config.toml
n_layer = 8
d_model = 640
n_head = 10
n_kv_head = 2
head_dim = 64
d_mlp = 640
vocab_size = 32768
activation = "swiglu"
norm = "rmsnorm"
norm_place = "pre"
norm_eps = 1e-05
positions = "rope"
rope_base = 53800.0
rope_fraction = 1.0
qk_norm = false
attn_scale = 0.125
bias = "qkv"
tie_embeddings = true
parallel_block = false
init = "uniform"
init_std_qkv = 0.0428
init_std_o = 0.0428
init_std_up = 0.0428
init_std_down = 0.0
optimizer = "muon_variant"
lr = 0.00167
lr_mult_o = 0.724
lr_mult_up = 1.02
beta1 = 0.93
lr_head = 0.00642
grad_clip = 1.0
warmup_steps = 200
schedule = "wsd"
decay_fraction = 0.61
decay_shape = "square"
final_lr_fraction = 0.1
batch_tokens = [131072, 262144, 524288]
seq_len = 1024
doc_mask = true
train_tokens = 2050000000
steps = 8013
dataset = "wikipedia_en"
MLP neurons of a small language model. Each row is named by its layer, matrix (down: output weights) and neuron, and shows model dimensions 490-617. Each number is 128 + 32 x the weight over its row's rms, rounded and kept within 0 to 255. Numbers have three digits each. A neuron's up and down rows have the sign that makes its largest values positive.
A block is one neuron, or neurons of one layer that tend to fire together. After each block is what it responds to, as a language model described it from the Wikipedia text at the highest values.

L5.down373:139075155123113116128110150111152098129133113106120117113134117117146108136122137105114134170125135142131137142109132157139127086133103144080128114138136137116133138130103115130133112120132116123124106122122128142097118139139176099111136155138106139105120124145150152121098122153133106134136132161166109142123128097152119129112114158176125127149130140128117108157109147145107136118125
L5.down610:130150133169111133062188127112154126118066093176147144085147130121130154129096178145113117106148074101109084131123139115173151110105154159130149108080173193108075175152159103136189128053131164102107119129098124095108122117127112124112113117150148139144102106195156121124127169156111053112082172152170131129119097089159174109095128116133156141136172112094121167134086151158136166191162
Tokens that end one unit of text and start the next: sentence-final ". ", line breaks after list items or table rows, and closing "==" of section headings.

L4.down35:057134118131088127122119116093143081101098110148073139140100072082118151146105160155122194129128113105120144087157105158140160184109178132131078159127077092088119123134127159094151114096113107126181159145196121127144106145129143186135137199164150137167094109127119121086138167158077122123151116122075088111128135118109160128114123133125182100085104155090099158057102091097119141138060
L4.down97:157101108166115076158107077189131156126161086106116170111164095110094109129108149140150035204108123139101140170152113126104174078178114101099194118142169137118106138174148096158135112164110148064100092105115164118151099112189084110112194149124096080146178151151161119089087075129130162089103195150136127134073144147086210071092101127131148158107117120070183072118101121137144136125132
L4.down189:155140168176125077185163163098091125119156190147145142174155108094144106097117142106121171075091097115124155156177065144190160135153124136169112103126086099126167145093098156115114128134111129152173129111066133141164087109186109072181122155130180103111056180121155164092128149142139156161099138096119147166136118124135110176069164159085098165142111123109093142120157102160134124139134
L4.down246:196072119101148118095168109102097094162084131132122149111152123135112106125136095118096156173116095066181107120098079171133095113097138144122143134129131138135187141156074120050100139151130144124113105112122111102166107139144123132112162116168120118100141141142124131160168203120152111074144180179134129133135143065084104148098089072161137160161111086101143143182200087119162097161095
L4.down270:154119099161073089160117096155187131141165147109114171062097144075098135162133143148146135135117041102110109062111133095104171135119119113121144085173149052132100084105116142190130148126141094089107119114164121167080068154208133133155095122162142142214114141174131089127151142142114091087128123112102162088097119075135083098097143129154100117172170107108135093064184130129059112140120
L4.down534:158140138165144090104151143111102157147063095189105085113144171155131098153105110171079159114104178154131150167142136139145086114143167137148090107148152181090096083134114150139139170106070147137220151084110095173128178131095138107149090139168112143148068120099047114104102079160175140104113155094105151117134139082171199156093149098033134158136066116104126144169130110146073100137105
L4.down572:101164196183150098162098107145185133099175107098070175071081105128136157058178145154136135155207153176077056124096132131100114085141154128091142133161139126154109097116096130088134122106091121094142210126054123143182132137078100092133160099186203108189113082175086090210070135176201118101112163102079123122128129146155146151130130146092156148118131107107184189107104086187111151127160
L4.down604:139091159129156082177107082170153101158162147144162092139127098137102107116105142105166109161142119203134132140166130140125142094073167131118146130141151167069163117161189113067127124118146085097141159120114135137161095132130136103100159094174130171140101123158176114164099153153115144156156127135120062117146129111153104076108120114155102149086096109142094142202183135155185109152123
Closing == of Wikipedia section headings (Honours, Statistics, Filmography), plus line breaks ending table rows and some sentence-ending periods.

L5.down304:116145123143114119158169101129154157174188092175154079138148102119171164165115119091118144155164119131059145131126046114133080132121203118094085098110122149126111118177201177133054112116115083065117091088108163115148101174161110129150188175131114112195044113119134118148157160176100136100092089117143107148111126152078186092190164131102174097125168119125107152080158135112127159105096
L5.down471:111116079160158092083153137122105164157113092096191138117116089128101095129127105133158107168145115067162080070130120164176147073126168116107114136118063113161134123097123117161184159126162051133105122155164117165131159130098128098104139149074114123140156135142077205179132119105150144177118168073095100129136128164095163125217140087169105108126048121148128111098071120163170134147108
Infinitive "to", modals, negations and adverbs right before a bare verb, especially after ability or attempt words: unable to, tried to, could not.

L3.down206:091132108112057111118123107135172126121134060086136162138220137094183133140071149102180094116075081177124140118151180115115094144123127125116170187185109078161142135103189084176142109113095140097139093071132058179161120116142054092148094116109182210124035097107164102090109094148127108121167133122201100117094126123170149128101147167134189118171131104150127117125100112129112123094171
L3.down251:119101155165065147147126152065099176150189185144123113085144121083142079143084151114135186108127150119149133133078114155123128089139172151103144117116071100100139097153114144163123148156122090144105144080168129085108158129120096123121132197096097107159150172116099141089133061062086136118170143099092111149153182132179141132085113097135079145150131131115119162151129146110103151077106
L3.down322:129111118109167085082122095158088106106081129162096155111168088227213154123173131142157135116155133163090143143112152145170123095131109175094121125075127135144162101102122127097115105118142083124103065109167194089174168151088141169126166188102136160143119184117110126206139119146094192149149142114075089130139114146121181131070138132132185123118097120142057118158114129175086113182157
L3.down615:148142129116137157131195124117122175123115119108108145098126147093099177167147187121102140120095118196144146133106098173133079154154105155127190187140045149095148125141136107148148138132138179132188120059169131131142143136161086157142080131103115140069157055132181162146125155119147044111113152074115093112144146155080110152123108100068115141118143131135113155080181085094105121132105
The word right before an upcoming bare verb, mostly infinitive "to" after verbs like refuse, able, hesitate, plus not, would, will, later and only.

L3.down66:149163103118113092142138112102120137117122144136131133117121042127153160080121177103146112107119144145094120142113102147130162150129112127103155109089184110120137094170149131108125169081128198134143147146109127126120106103109094107156119088157125078103106123110151139108125122199145140083100103139191139124109148130157142128113146112134097154156128100134121125105142117124156104242170
L3.down108:157181119168110070147121136176093133148147138152162114102163089128121103104092089163099179169168186090122041100095075121091128064118119111141126122134138101117120141051115147105070138125133130074139177184166166132127165132143149091166171086152145113146145137166161127128159105178050159106118140098151128185135079152144138125169139202148140141146093137117123151097119079171114130124145
L3.down377:074097150130140094161118110131133081126086101090105097113132161117047109131196139075145160155070196145099144147113136132136120132159163114125056138076083118106119130131156090081148176151119123133117058145083147135126107091146111106104159105105097157137127119138085113197195125085110164098120128071114120176134110080073164112069146115124135109060145144189140152089124102096146151075159
L3.down630:132149155145172095130106140076091106116136149104155115178159128124070168131082107113145141103076147067193118132149091128126115144092141160139126097059151192146089122100134115102114109180160213152119103125143110161081153123162124134107083086116145123100160104089109142120124080114160147092061117129122113135164108086125124136212133164151104130083194095164118165129086147131129097124175
Fires on tokens that end one text unit and begin another: closing == of headings, sentence-final ". ", and line breaks before list items, table rows or paragraphs.

L4.down7:113070124154163156124118189130214117125171159091161118118077127124114131130123113080157166134183094080132104095156162145156111146125076101128101088130066121196140114143159128128043109170141150142168128100124160111114137155175087119105163152153106089171118143127067123146113103152122141117101131085116129097209143172182154065192098125131129151121139147183143114091192106110122146117078
L4.down84:112109151116082054163150116117153155095122116131131158114166133143103120151147166140126137201108107114114082128103126162118100127140116112135134103125075146102144147115121086090098159096098117145130188179186112176130132120138129113135123099180131092123142132125196123104171104113062086088164086152077102144111174146154101086156160068119133177096131125075074082087167152117143057133141
L4.down167:150106080091132070109102143077116184100095159165088201102076150159105114093192078147136107175117090172142113132144146156136092117092116142101134125121138150133123135106059146140128121169126126055129116097154098131130163177095094106150090115133202157079190114151134115119136139105115178154174124101147130113194118101092099164113137184144118155190144106153142127166080071144108130165169
L4.down371:100105086098123147137144139122083065119083130129094139120117148189164165143127118145150130100069088169178111109146137145083175089124141101097175124105195107178101105133133102126130106167103189147165151081117146156111141134146180164229094131087139151094127055137077115117194137097119119093175057100179095132135099118091044077123115136180114174149125151120110130163131173082161108153112
L4.down434:103147141149063123134108112128113075143094165174127121059130139084105119183137139095127146165165154167148073132123138126102158110143131081114155114134123160120117063128096116106061106069031161174135136150089111147154127108186118144179182128113119149122118128161116112148129142149118109073168212190187090098140161170071187154187162089099119203129155151167180079096128101188136091128103
L4.down505:081103166134178105149098110116146147114141148128139223129147106105150075107097117138149165109109135145118101099124135121156149154133127134105115120159191127137137156125105079141161169097103104109111122135138102150173158096094090081098113113118114111131088075174106161103079122051092130115114127124129126084152193138126165139201132108098123129116145161169148087154126127156125087163158
L4.down532:139171119120098163112106160142166108154087175130136175111158193139148191101111097122144204123121168093139136084123114111142059131145142133110155141091070153133151177087154116138122134130140126135191175114115152105162103173156137170132111173077145126108146154159136133186107149180153101149110102098088146143108097071101139150144134146132177112143142103159109143093090131082118103110170
L4.down632:101126117144133149114064094103070129167126140126128165083124137151168115104127177104096158111209055181131120145096116111154158123090112129145154115154125123099189078118134171156125092108135132143121128106144146164092147129122100142147108122086114102115107134073152121144165106160133160133093094180127137153150090124102124125092124115101114135076084096104112103128151104139132116133123
Mostly infinitive "to" right before an expected verb (the first player to, refuse to, required to); also not, who, would, doesn't.